{"n_layer": 13, "d_model": 256, "n_head": 4, "n_kv_head": 4, "head_dim": 64, "d_mlp": 768, "vocab_size": 885, "activation": "silu", "norm": "layernorm", "norm_place": "pre", "norm_eps": 1e-05, "positions": "learned+rope", "rope_base": 10000.0, "rope_fraction": 0.25, "qk_norm": false, "attn_scale": 0.125, "bias": "all", "tie_embeddings": false, "parallel_block": true, "init": "normal", "init_std_qkv": 0.0256, "init_std_o": 0.0, "init_std_up": 0.0256, "init_std_down": 0.0, "optimizer": "muon_variant", "lr": 0.00161, "lr_mult_o": 2.0, "lr_head": 0.0052, "grad_clip": 1.0, "warmup_steps": 200, "schedule": "cos", "final_lr_fraction": 0.1, "batch_tokens": 32768, "seq_len": 512, "doc_mask": true, "train_tokens": 176700000, "steps": 5393, "dataset": "wikipedia_en"}
MLP neurons of a small language model. Each row is named by its layer, matrix (up: input weights; down: output weights) and neuron, and shows model dimensions 128-255. Each number is 128 + 32 x the weight over its row's rms, rounded and kept within 0 to 255. Numbers have three digits each.
A block is one neuron, or neurons of one layer that tend to fire together. After each block is what it responds to, as a language model described it from the Wikipedia text at the highest values.

L6.up155:118133206125111075164130111102130141113134136113087060152102122212132159107141165091099159166173152135172163111027116103099136143145123182154139163150131156135178195127171121189126114070064128096142057152130154172088143082065137145095143114141139128091128097083119148093091077153112135138135111097116084126072211140071116061118096156129118111100079188078171157194100104161139121135169
L6.down155:136045104162167134141124191088131167154118133179131126108076142047180098070121115133142174120078145113087114144151173135125130112204077114119115147100150153140152061132131141076143137139102131157159174106154163115148103124162167120144111153127099120129163106137115165125165155100151146131143147127172096141143140151140125137124169099121161132074090099151111090171126140093163207209085
Responds to: Final word-piece completing a multi-token word, often a plural ending, as in senator-s, childr-en, offic-ers, nurs-es, peop-le.

L5.up17:167178044120101142174116098128160098088157091130120099146126148108146128179118146107145109184153112158180107122186137092114146158109131147084147125138088083113162129163150100120213124086116152129184142090047105157094099234115171122166163105150104121145144185109055106086109125130117152093149154115172113170136145140108065138166130119134177155146116138105086127121068105127142134123162
L5.down17:148139156126113122121109125133175089088100095085061166158160090119171104168177093143155112155135134154117113143154131126133145167069117069120174150187178095115148137146112175128148176160125159106199162109135080088159143135090154124167120132095047167125107120141107075099154176140139107136175100149128140108163140131112089131165118038150178153109115138127129093138096073133143175128169
L5.up18:155149148151152112117094133113166147126190175139108081173109171155126117129120083126172095124121127070100062141160131143125138121123088133109111102116117156163173110120084144117108164157144096082121096117158169114069132095094139124121174138112098135126142093164097080118110144046146141107183114151123103114157117137125076162089088109140165119112054111170053128092091122136132126167145
L5.down18:070056145086127172117190112123075158093181152133124123131150120080129133114135165127109137198163069138153171122134157113140097114111091124124196105107175177139148157116084170103086119120121176078150123084136156213116143136155140148110151138106103099150105077151070148115148103154066134170154163117160110097109101121185162175122153136051118074119126161063133153138136115091145131122154
L5.up394:121145140130102112110112134138166115133162171094118134155147126168115180143135145119154093138098128091159088075127107100157112202093164124100140111084109206143149121158116153116136168135057124121189073137100140123118175124080133129139114165118150196101088132146133091137155162162105171082114127118105164107216156172101097162110087105109049142174125119101044129125104213127121111108180
L5.down394:104102122117123077111147183168110207175115129078141107186130114105128151128094152101149085118065087140086111182156166117109219103065129136136098115096179114078172112191124170098084216176125113140118135162105110172157151116144157137163108102085097108204108177078136121100147121148142160103116150116130074109139141136135092102097154110118156105118091117109141102099150177153091130140166
L5.up682:130115124108098114172092067104099131117106132166082146143180126074098102122082178116139042165135197083097092171107168119150086185149138181110119140105142099174123167176124137088143151131124140108165078112154110145091113103083124142150121103126183137101118083153153140068121131118095119108164140143099034153139126068091123084082103099148151165142123185149160150177072082124132115189167
L5.down682:152166133162108189162109153146127150129089148129080151126118148102134142119188109113129095145054128094004054119094153144134174116109141134155151112171176131126089135131148140141130190157121134137176111126166142126152058111145172127117143119128146135168165149138173042115141121137147180104080118032109112080159172044094100136149120098063128106089113137148141156073136147176146119137081
Responds to: Completing pieces of words split into fragments, chiefly "ut" finishing "but" after a comma, also "while", "which", "that", "bacteriologist", "character".

L4.up215:129148098080098146073159032107173104174138140104122166125132139115130144184195104110144106145141092145197158094122123154094096155125106097139123135139150181096097118098130107133117066108084141126101122118132085145072176158110053129070123105060141090145133095062114157172151153158171155172155113122099103131078111116123123162080121120132128169165103122088034123152129167164206190145141
L4.down215:108137107141164137074131113168071106129175057126139132053182120175147197084106139138124159132162110115130109128167101153108124146100130137149116177117134130070103181127064135168101153155123141125145161143128072143133174065078108148113139100113086136122119102166103091109169087144054072200161123097135115157125105115130045123113184140137106148145096075161163085154095145095134144126119
L4.up368:126167130072153115163132131158124150203215079135158134157095086138103133105108187118110123122137107169157104238141159169176135131171129153082128140126066113070127146057116149191085124141152167136117129167192110168130069116171133143111139130134115095189151126072049210164088105110163079133107169131155143118091138157121099142108098086129168157135173137097115119162100101141094127164083
L4.down368:119090089100101135147154155137104167112064176193124110122141084156134138126131045148130125135160166142095135115123144090093171134124159151126136160201120083112109103146088141075163132120124091083087165099113077099216147057131159119149142162150146132108149144209150086162183143106078113143149116121116148156144155059184088057047101115109094142163111086139155105077172132124156088093120
L4.up630:121146090140165073133067175157135107152115093125168106110076126161064124127141123099107113093153096156145165087060127113104097079132110176141146096204174189122135133151177160100146124161068130129165124117104135111144147123112060135112111135139133139114119103107124130091163113157136144134115138156111082099122141129120049171075133151178122196137082108151156153144126131084103145137158
L4.down630:142185167084157105098181114185112146141164078137111131077156073083140114109140090150159092139141138141128117078097146122136099123173150148137150057087131145140105109082125123086121120169188171171174109145121093130173125087139141192115143049037150104076105159104118050138072151139123125114134118121120122117136139108154166103139149094130142147114181182121133112137121156069140103149130
L4.up670:054169137158107101143147105189122069163171120182208098182094135110128091192117086143157099134107104124153072164127094154106142101141108110130159167144108149097150156147121137068144152139163155112161049153186099207100106092113144162147166153141166095102154096139085168107158105053089118115128149096144132148081199172128127131138185101118197208124094088089109157196211122189163155114149
L4.down670:081137120176101152097198165136148134162162090095153125116150138100178080099168114137136082106195133094209086116061077133104127147184167067115154098110142120116127155144160078129188147109087161152156138161219161089136111102092194124124098133100119151114136049132172093156111162161159130125107110144147151124163150102101115113117176137192138095144126095152140148193132177106101119189138
Responds to: Short word-ending pieces, mostly plural or verb -s (also -y, -ch, -al), completing a split word, as in Politic-s, seat-s, Part-y.

L4.up524:162133138127076125162122157107127127101121123114138105166149100200142131144116109143139093147148165132118126149167153150154108121142187174077095154063150120100103118166133134107112112136158180114171132212170107081096106092135148112144112135162119124109127125117095122123152177163098163107122080109132104127160148144143107156131147125143144167139157142122105102160086170115077140136172
L4.down524:150130127143094106148087150125095191129127155132141134135143163174099063134195155104111104150175139105173143119150105058169111147130103164083137185171165104142111105133109144095178215166127165124144103182135091135137179162129156183153124081115129163163133113122081120148161139137127047127123115099146096118152124139106132205113126093123085156157099132099130068134080134138176111078152
L4.up598:090124136166106137113098124113143192081185049191137139092115183159134113177102148082072156140113111111093131133134145077133135135113178149099135136176205122132126109181172110098047166117122102116146152182086162129119151060137140141098113122156195160109080149145129144078150154095130147107166145088157124133150166182125188097168072148106135156158160157118096063072079152136114111132166
L4.down598:169134118113034125171170110060088187101093200079137170150151203105111161140109067136126129115143121117125100149083136112125135167158071155089137081133123122140058111124133031146141132183191163109139121114148133111078112192102152150182135163099143148163105110142126173126122151138095117099131145155107088127152140082145067149114122153077151086137119119142117156124111132166143163080118
L4.up644:142146165230147148160180135104087121122130082149107084147183103097119107132172125089124087154189164115099134119162121089165141210136115089115081107133115107148133117139122136092134131094155143173147099152112103167110128197114190165157170139066153145072114086108113106072122094125132181116190117121098181146146129122141107147090115109093126182101171126161067178105131124155139103172169
L4.down644:110172177116151176157141094114088132161183115076166206116155124148145071149151176122150131134165096152109129115122171110118142110089120118107152084142089113152166144124124149124106121096241159135085098155138164161142096137097127109110194105096107094120125104143129089065086176102172095125176124163107054102134094150125111041093096151116175097125144196124098080181118099124152167126083
L4.up679:141168160104132123111099097139101132165173109137158096093109114069112121150174085111091097107159190112120125166072140100139115100114162126144108087143156130175142131179111128123136191135120099106116093127148133136131152119144176140145146080232157191202107137132080119141116144145150106148154134130084118139128123120094116089071116117130127100151078161114174134110120209046142082136088
L4.down679:064147107150096133114123145065124127120104072128158154166167167232129150072179115146135165142125101143103160089112170128129108104103140139140160127143120142080157164089127118120094177100226155122130102167105165147163098132096145152076170144078080057053143128102117088112132102115104150134143094120172097165140106047105097122149096085095166127136129119144132106078106113187144164113149
Responds to: Conjunctions starting a new clause after a comma, mostly the "ut" of a split "but", also "and", "when", "with", "as well as"; sometimes mid-word or digit pieces.

L4.up133:089102126158072110149107103159111162117158145082117123144163163125151217122123127130143124141192146139112089120101118138079116144187099110131141107149069111137155166134118108140129125127142118181184152130149105176128113149108104099174125116065117105079109169069101137141062123157126167130188120098110143124092101161108101141087170158092083096120113118139095125174106128133125049164078
L4.down133:148156155144162152120191127090164161127072093121114116118089179110124070110081123123122105103148117128132110153189217094145090075081135130096112175108141158080129163163066079135164136151130158145131167125150112182104128125143097171096130123143126125116143126122119071109150064145141158155129146124157221126152150123103104168071118110156154114141174118141098144191153109137159155151121
L4.up271:069173084104156098133109126110151134208181159125045105154134139092126139102147106089146130162063225101109167220136103164154192120108169182109158130171144136161107109098100139095135112090114156173129085078142142109073127092144118124158085163119133134041124120145092173120069115180111200125115148150092136171162125154103120088102096114207127089147130127136125115168131142120120118138133
L4.down271:120153142125161113153135099157087103112084160105142109168138142097114157200142143108132120135156152167169164132160144182133206100106144155161104133146165140188142142130097079135115157132176171173118099101161150111071157151173100131148135141116162175089131135137112144129139101158108138128148070095101140065154120190129124066106159168134119162155101086196079108110126141128104117150109
L4.up695:097080143130117089113076157099137143132086126154104154101206078182215164152142148138202067131180116162148105188110091106163125061126175156116129106138128118075125103181151136118170081153180122198140126141107131156133091108116131134152138138165120135037110164101130131097132167134089153144100125056107149128125139121146110192126169075097139102077064119144152098086097125130121114126089
L4.down695:097158174103130094151119153144090062099166139075114117153112126128137150183144117102150142102090147188195130155145131098220180090100152167099124142143088146169135157137072098080162102151113093113125139054120164123109161127140123088141084126129176098109118072124108063131126129147162156107207135114122149136119154149115107114145105155125114145144183140176112117098105115137113085121183
L4.up751:119106135144149162139106127186095153178133129169125093134173120135105144121074082111119107181170104191156131141112156190156125147137158135112099090141095188101113131183085140164062153174135171114148064106112099041145102142138180168149164152154107111107101165095084153180110177152110143151110107072129161069106147107131142199147132090136110168039164125083113165144073121166128123104155
L4.down751:134095165138066120104102137101141155153124129125176104158045221130096123124086129125121066142132158100115156110075179135127100064096097160092134100100168108089121099151061101172113149089083094053115131088107114112167155110126173159164105145084184164120165124176172081097136144104231107125133117128157101153129147133121085128102139124115148133181104165093125077133121184132169149116115
Responds to: Word-final letters split off as separate tokens mid-word, mostly a silent "e" after v, i, k, t, as in movi-e, shav-e, revi-e-ws, Snak-e.

L6.up541:161134164160131107120112129082185090127143135143137152150108115139081148157111131147151150114094147125068133115135099158098062113065152140171126129149135172143117169145170096124095102073104122152122091114085136134167158106099146115100139142224078108137106093113137078170112171145081121141155119111082169166135170135139153112096118159045122119174092082140170172165141114174104126101084
L6.down541:102104129119097088162063064061107173125121139089129097173077109158140049098154117179093142102128111099088089076118151148154172055132132138143121125163036095148161160158078212103115154155149120071159112088126127101098091134198101136131113074075100107165105084163151166128109174099150138112099075157130106155141113172121072156164147146105150152099095148133078109080157171183151097110177
Responds to: Short word-piece tokens inside a word split into pieces, often "ir" in the'ir', "ed" in arm'ed', also names like Melan'er'pes, Tahr'ir'.

L5.up217:166102126116158091118125117105217098183109105144115126211055085137224143125154163133150085148121169073109156088176127114134172182099169160138088139161104114105115138133165185105070114099150148123130119105143155130150157139124132185036159123145109154138092121164187161098069128142126096143123106152108135130102189111105138106149109155147110089136107059184142196149117093146171133123079
L5.down217:142141165132114171140147123153044158120123093067156115173153140100095082110131093108087134127145106162093095079116094143147072160161093064111150142107112086163127084085071184174110109144140090148173099116085172114090103035089094143136125107147137062174133149060137082086127160166155171131118087112138172130173117134115187145130116137102146105120130178143098157132121179120056149121122
L5.up276:147142178083118136168095051143118088158179096160129130166157124153085109128137107168107127112173079078188153075074133113156166143112161110157103174128118136135107129138117124092100107140157174136140157119158133133123115153159125102124137108103063166109124119073079124141062065091120125142199124159122116124079120116113108154111191141109118126088161073139117184098109077133103130161086
L5.down276:163097141103086124106175157079160165160128078147121082087124138086152183083125129158193130138157073117050144063158125110181114103154109154138124088144155110105131135072170154167178148144150117116119078143099147116082184147115154137160156133126109073164145169158123131123114143151107100104070171146106123181139141132139182097053040150137128136106155195172141089215123142116075124150162
L5.up513:127140183128105055154133138138123126166156071144155127105136121171169078120153172132127132166153155138172150098113139119113087179174152149178112149170132173093154162100176095148156099095129166088189040124087083055150180088092123131091075112093109095159089090124171095151113175161118132144157146155113107134073138117105143115077142187160096078082108167116120098182125119096113120157114
L5.down513:141111181169117150070115111070228122119170038162140132159134103093152123099130127082164113175139121088116071136095172138156161114160093143134141174071117136071118123153111129113107152147117138156177091145169149125100113092155165101108121155123092124122155132125095140148112101096061152155095134155128134154139139062111151053154109179128138138087148153169125104175111151081146111163122
L5.up742:111141168128091147086125146064154121174102138091090108180179145105148109132137100089061078095130125082108143121138105159148117122157114127155189130164094111166138129094134175147056120117063118125148095139089145117079119121134129151184144171090104150101122142191163123119084145092172119117066077100142149141085131133114099140094157176166187131163156159060155159152102109090160086097104
L5.down742:142160116121203091115083119104139106131161130173136081129134044174135105169211027142166161165108166121117105181089116078151154118126132098120057107067131109091072126095149091099113177172104088045099124152135072148125128139095079130089120149111085121092161167134140124129107099084120141164149108161182131136098139108134161100089129103149102149116188141138166132109131149150168079105102
Responds to: The final token completing a split-up number or word, mostly the last digit of a year (197-2, 202-4), plus endings like thes-e, dut-y, project-s.

L4.up232:170083130103121094125096146185117124146109090139116084166193149135150095111093077160143166110117170132117137137048124092139116170185094164160137144145163092116156105083085109171130107057095109149182138088126137112127079103068168107076146142117170118109144133192176161124098098141156127151193093121117168196109150100194145069112179150072095116140150169092132132106112137099171122122148
L4.down232:104131102146164114071123180108144109174089084164116150165115147121166129159139179138145105181151097104116086145137079105086094097124123165094135114134155099140114124100117136055148091150150115130103123153119142139091163153086101099160190075180151103125197125131126071057101194115115129121127115145155142106139155134115132096150129076115125142153140116121157092153150133146173093133174
L4.up235:104138151123108115190128081075154052097140129126116070134142120137155100111128068099142166148117113156154107157191142119114119079063088114129094177138153113075161130170151114146150151142143106146164163054116128151127118109167089093107139106133181155100133136174109151097104157080134206129182119122167155180189164148133162105098141108124172120156177157080119187179166123164109074101109
L4.down235:159079148128143102143182152149106165109204159155111143131097150125129147068128069176135101118109141050141102099137180141182150118139147160173055176133099138153123080124193125152103152131133100146138101071176151131140115119134105067108097131112109097091158130151129122046110101115126155062060112110141086100158121141140097112108106164039129103087093136143138175113087117140134120113094
L4.up268:108178088154112149080085144127138069094101163126213124134136164174142169138104108183178064107118178112123139088156089133137107192057069163163057092160111093169145114121188103086120121127140115136128075111143077102154136115150178163082111075118168102096163058096109118113088134138137155132084095115066105157142146107119121085063139144133116104171162155124162128167148174115144107127125
L4.down268:150173113127120111093102204179145067157146170145100095127119042129147152148160081120120146164123102126128142113125120147118168111080132135139072117136099139123122131096097077156154086087181064106074130140140096141103118142140077130136143183123139130127155154176151189152176105105175088114135181174136159112098112122174150092063095201127150144116126136147143119109125160064135106126128
L4.up611:064174152076144088152079141084094128186086161128101157184108149129087063153143149157140170123095167129150087152180112101168099130125131120160153153116097128141147132100196082153171117138061140094120148082141118173098160096080070148098100091058037171110147147152108114085135157077095111090128122146174119115130113103122149132140096131112138192177121140111160132137129146148167154133121
L4.down611:135114131111160112115158119076124124133120108160172155080140099161087083168073162146151073148116180099154130081110119117152158111102111131130133155182088119129086154155129109159128179109130112091128134083152092067150097130184132111167112128170094168130091147169159132186070101134151162135102091148138166152135122134095190174154092187120147107182157078147074090100162122092111101137093
Responds to: Word-piece endings that complete a word begun by a short piece, mostly the+ir, h+is, the+y (their, his, they), plus h+om(epage) and n+ation(al).

L4.up89:114100096122225088107133107076114174114193154141144071171092139136122103146115167114089148083079140132138154139158108120126132166134123191116110122117093109079164113117157151100070159144157118092151115119144157140173156142119077111125114095169107126148143108115090101118132133075160132151130134110145139096140138126147143108111051084116148130183167110151114125111096158164073130110240
L4.down89:163101117150070098156074103145052105117127106125178152146145100077130107093197121097147132164084123125155103090142132144099109203085123141112099113112122176136168110141138159129174086132159113094078140144148165155204087100125159088142075148120111161066117096166125099096125142124165112089120140114147076158092087149144209137143128090103111156135119126114154157117109130130097138039113
L4.up443:084050082144150094081108099120190124113134134104082126105155108133104117141133136180117136110132144095147055166070115168163142134097126146093118117224151157167151079097132152143109129125153088106038104121119180080161138112109104082148159119125123139085132107127136172151109179143057082058144175151131102152151126098118114139112144112166114128051114116105171155130101141094120133111174
L4.down443:133156139189113077118050125166114145188092116059154095140150098100151118093149166118077110118118113070075158186078123098142098141207127122081135101140132111115112142138095124102132175127125163144151124120088125178127099083077197153141091134176102089128059156086144053129154099154132182134128157178086140103129145129125171113175121138133181116098128178188090172142144099141126136153103
L4.up554:129115107109168154102132111164149142097107110086117113064132136123132122147183165142101129064145146168129115158135120103110129095183156114103080180155169132140167083103107162116088042098144113108146027090111164053115132077077147117184132165139134121105169140164113080085081163150175098101127091142095161104135155131166141111145115158145156097168103170193125127133124158128122149118132
L4.down554:071142153122164148137086198093100129132149069090100126140128089098087106180142109145134069057091078111133071112068126103148088175092121183141111062109102156127106131158135120133080053202093132106121122126137097170173055179102107158140137141126121117145164121130068133171149135122164146108066092200160102119148168155136158068181070112116092121160170165146037097124136126086172174133172
L4.up563:070151167146155095151138139133097140120165098139155161139141150133096083114136027151194043033137077073097122102117107134099108153166160081130100124122087139061164107095100148131100122159068127099080127085111156103128167069151117060087150098131145108111164111148149159114137168170102129117144201122148146148122138172114128135128133105192140131125178143128137150131101137114120106181159
L4.down563:110108185105059195144070172139186111089132139097118117099185155149125164121113162086128182086169119104170096107141143112142094118085120126078107104117125118143085209155146115145113102133151107123103093142110148156065041139140136194158151117140102099198152124171095159216090138100161135149109094147146146109092134124167145124160137120112135112110125130155135073097141108150106104090191
Responds to: Final piece completing a split modal verb (woul-d, coul-d, shoul-d, c-an, m-ay), plus other mid-word fragments (photo-g, f-le-et) and words starting with a or re.

L6.up247:131144145086108095124135097126078134068167078117084156107111108109179123176173158113136103137165137132145136182183149116133143169105218159134101155107137136110050104164179163080141126188168158103133098136114147198102173135130161151127165085154137085150172139114141103121105127152168160140175105089186075096122078120165160139122119116111173172151143108140116125171112125159158164137175
L6.down247:118145135172129154192108106108114186164108128113101142140065158141117116093144090178141096163075150151097135147119081106101134191115079131141188145159097164179158124096099108155163134154128152144130132144140118119161112144127128098098153145098097117109152124158117085148152138233200138165105166133119176103119105067147055112148173146129183113108108153110085113075109012081085127111091
Responds to: Final pieces of words that link or open a new clause, e.g. becaus-e, althoug-h, b-ut, explain-ed, reveal-ing, and after a comma.

L6.up504:112104137119150034122127147150143168104102144093092156074161158104109128119154196153143112103114094106133144105143143170112183100168124142119071197150151167122108095157197142153139074158119139114129044085068172122106138119146132148135159117063195128136121095158151152143129142163144095166124088134144157121193155117139110120197130126135132068102085113142109114137102198142084158102116
L6.down504:142061036155133130150164152142186118116133117131131078120094090055173157133119127136130104118118168151182103102081110096139081107153135103079090107098180166164130090139145159085082114102062172126176100159143141119092079115156140169151117187141107135191146157117133050120105165146143101139144105119140179080104122139145126099128134098093112146206150135142123102163170087106092103129092
Responds to: Final subword pieces that complete split-up auxiliaries, negations and -ly adverbs (n+ot, h+ad, woul+d, continual+ly), plus " to" after verbs like decided or proved.

L5.up264:120122153148100135093131128133108135092145083100149115076130077139152120141137175122123126056142122109134047157153182114105090074101107154093136139052141134126144112145109121132097130178098137128131125106119133052127125091084069151167114127134074085082169108103116102193142144173081102127134134070158080165106105166156150148155157080103094086136155065171090157091122116167088090126157
L5.down264:128167105043148075143130116114100167155118139131116115170123134089169120115120146189140071082139101188168067149139137103068118109154172084196104119152149120117127095151115132176122122195119105120141084143135134124080110151137098177147138169146179130143088141100104137084157170142141109081118159173086126099171188104097105127092145168072111148129132144094124130140055191095162116116124
L5.up605:161112195143150148159154158105110165154177105119169115155108150096101112157152145126131115105127132105115073106165183092142119106125154097137138165075123144110129083146115114138157127122144202107130055123123156123127136143084165085155130067167162135112111185128082115158102103154162152072162094155129166116130145174111141101170187105074123055131130139156108163152058091218117169151182
L5.down605:127116147140111094114116196172168150086144061079110122141116124124150110120149107113147145117146127095134100145124127163089123133105131130136130129112133139118147105141112229133107087153126154092141164156112197168150156141120096098096123110072160122158108151126064088155076192163113131141162099149172107089255153091110140120183158136064121137151145132140144125120115053112133066134095
L5.up654:159093194128094141082091120146136133123143156200085118111119107145076129135121156200179096086087128114158126128084132128077076151129152127091101154153132154121171056134113151128099133179141129070103126145148126102116155135124169121113126157107147105198143154106070144180107114141185193136126082138140116060150136169186114150061116138129128137116104159163110075151119156135142135157105
L5.down654:115097147115178066139174133155171146128173117044173152125147155083105120102114164075071145117118141145171127120167152140109077202135113179164104119105127110147175176153104143141144123114082108075149155129077125151133132149096148137174139071100140116058103084089118189110055165145117135075148204151130092115112186118102139153203139117078121110127146062088104124086168117195124159104123
L5.up688:112108122178149143104087142109191149091162090095164111083158135090148217105164158126087092026124147145160099146115174149092119124146156112159115112121181152087126117098164131143125124114061122056101117106199162076154073145076069108135101178113148153176141143144089150126085166117169134137144136102150146130169154134156129137077085128083099084151092145133156188111078138175177175150145
L5.down688:071077119096071110108130115148137175152126162091130054086180150118149145093104113134145109105114166142167047158161083111100129124158138123170153178136148096134179071112082121116123035142057108118143164099166130132155161085104155128076124153141121111143124171113122161101093128148119138171171128150133122144158190079148080084154158073095117077109134126127124187125170146118098138123092
Responds to: The final word-piece completing a common word split into fragments, mostly modals and function words: cann-ot, woul-d, coul-d, c-an, lat-er, whi-le.

L5.up29:167147137113082108138056125147150144133121131114155101159068155105126108084194076177140083091090134086089098139140120150140130173115128119104108098139127145113119163113110159147112094088045135145124103094109123115146092154151148115106106131186099140107147073102215152109151121145144132124148128101144158135129125156123156167136086104119111144129161141141126116214170167153173073111174
L5.down29:087119102161165131125106024135130123183121166133161133138140159160130174146112117105109137156124108082185089138201101121156097177094117121157099206162103106203128134092155062133145120142106091222148169075064126162115174121124111137111141186131112094121166134140107070131143142081154138098123186166142140081127117127140105174072100101115128161168083099124119109203144132125200073059138
L5.up196:135135169143126102104184191150163126116115175127074141058121148125187087130138122153152110150107188113139183172124159130080140155105129135143126140193192154156152100081173097111150122069096118182056148073085110116112148139117130172112113094148166183109091150114123147124159108121129086118121093154131115112147113131137176162110088139163142103136136139152132090105137128086152074108149
L5.down196:120097154137095142179050095158120125130183122119146109153152103107102145120116182165113107149129120135106108146073134104091089096125096160082100170167099136118088076189157101168126100158154196134167152167076157092121092162146118094137143081096043080156125131126134118135110121132171096110156181148118141092127176125137085117109094135061070117100162173126169116116141153139146080139167
L5.up291:096064160141055082109123099128115057136070118136171060112146128094180076087113084141138122082125176115143091134123124150119139136071103077149105121168152083148126104130195184127142147150132147152161139176101173113140137110128145112096164139192102123137110120157170174159098129087129133143152123132099086129153155128086107076133163109093151171182173179092126178106086162213115124138120
L5.down291:143135047152138093142192097115111112098126186140163123122125150109089173100138113174130126115209083119093191099090124143120135163147151105089144099140088181076166068144170074163142145109114101163078176104132176150110090130132116120133150098073141120107115119092100119098145123130110126095100123118156168137034130152134171183130143070171099092096095118171123151139117133160176154126089
L5.up674:144101158114131127079131084140156115106084139121104111095160142124111201158150169128143090154116143099050190106159097045088115057073120123161120116149124084073130102088070108060127112145142107127137110159179165085109081134121152151128121151084157115139152115173112135114111127122169173106099108097152137147075162135169130100083174182106095103115103120110133134117126069167224090151122
L5.down674:118080082158159109128129069094164145134098158104175073091129125133157134135143143145069183110115179129133045098091170109159105105179137139181114109093083117114124117162123142088172087068147140113152118113111122134110140156106064116192098103066096107144145120136104113104128120086134102162144167139135093140110117146167165086178137181087094156171149120143177111115070162152151107124151
Responds to: Word-final pieces of words split at an unusual point, above all the ir ending their after the, also h+is, thes+e, ow in However.

L5.up131:144140156145131127120154164116132111176123082107096120096088064110124127113121125115191102149127102132129104118149148080158152103093124141168118169128150109138149129185162161177143156158143180121101179068159128107070117192122116105127093114138147124115101149156049087177041152156138117082172069146095151105129202107139146157114135155094160104177148082130138111194136154134125141088141
L5.down131:097118164100147115155086162117117112165125153094091140165122154131121135080151107174116162103170169107149103142098091140140129147124144146119050145188108118142152135107133203112143063168134106089166110118060164156090141102107148102093068137148119133118147123136133135121141097086118153184138148152192101159210109115165131146101166075163093091087174143133115117072098135142129150141063
L5.up293:155091122112104193125109175132108157143113153163064129099121152100147128129122125145136156082105114163105131161100102059193173129104115143107129055100119156083092154175125160050130146127073112121100134103116150133174156113164049123189062144161154129111184197135082175124146158154156159091169135119174118147112140133157171124146107171156177160091113155111096104125159095198105118125114
L5.down293:112110121111111126122132132218131051140121143139103110151141183102148157114113127162170116128101125086118137139112119079119119151120140208069147128148121125123137040129091082116116124096157149137134102068095084191106075116146190168099133105066149160143143125097144169170142087150097166170153153106121179098127119115128166114147108118110091125152107157176142105218143142145104063140157
L5.up646:135140148150147077181106116141155114136138126138093147141139109090144148110117132139121122165143172131173144127037122138168071148143165133134123121130048065180170146178122153095142137211124079100126115146144128165135159146124126090115159160131121169160151101040135151137121128166117160086116125124147153191098131128111126132152144074078222142158065127126101150101136084176126109112053
L5.down646:115139131117113137160088162116117130142127150148117123127103116111121084161171181170109088128162127181101152095145114108162137148127090144166140099098097201078140131106122127127092124152155178159110133143190117125129183163163155099073168109113114131131131123099123083125151124125141150191089083153145135132167159108131156081145086100112145142079146071185100124168127137175146161148171
L5.up673:102157137108136165126099095113073171170161082148119185074117073075149070108101042098121104096118087110145080072121118110159101154105137150121127131135103174145126151176109175152127136156093141133141147093147150083079163064103156093167089190172116132146205094132104099128167158157173189101125135144163096175150158172092120129141092129157140130186167175183141198163134150117105131127200
L5.down673:140130142131124204107132115159186127145148080105145119147118112038158092158078208144133144101142174135189165141209146132105125118117201112163104135125105116126146073163087191116138170155146111186196138082109139088141093143124105207120109155115141092174105132128150123126110129140117103136127135121125094096089147136151099132157167076143107119115126085125153091109152086140169112118062
Responds to: Short word-piece tokens that finish a word split into fragments, above all the final e of have (hav-e), also gav-e, fac-e, improv-ing, Proc-es-s.

L6.up506:124102079102164081064130148163157133127158143183114106134154176104095140116112138088159060091112165123135158124125162099092143131159145106128043045184135111098159113163142089061132083147106121118163085100126167120141130096172134203169071188117168134131170145106081157149143092198159105116166164102142114162133123115105148082138175108111143132165134170111081128147146094169073142117092
L6.down506:120126159126117109151144226121219106099132113099159138085043136132122134131127116198132097142104092164122115135138156131097134082155072181115141177088121115176089118110183056121114155171111144183145099136138142187089059077125132137165166129100108109123144125113116146181115185199137102112144099139150149107136123086151176083150161064111114113126163129165114164215163078144087160151099
Responds to: Final subword piece that completes a split function word or modal, above all "d" in could, also has, can, not, more.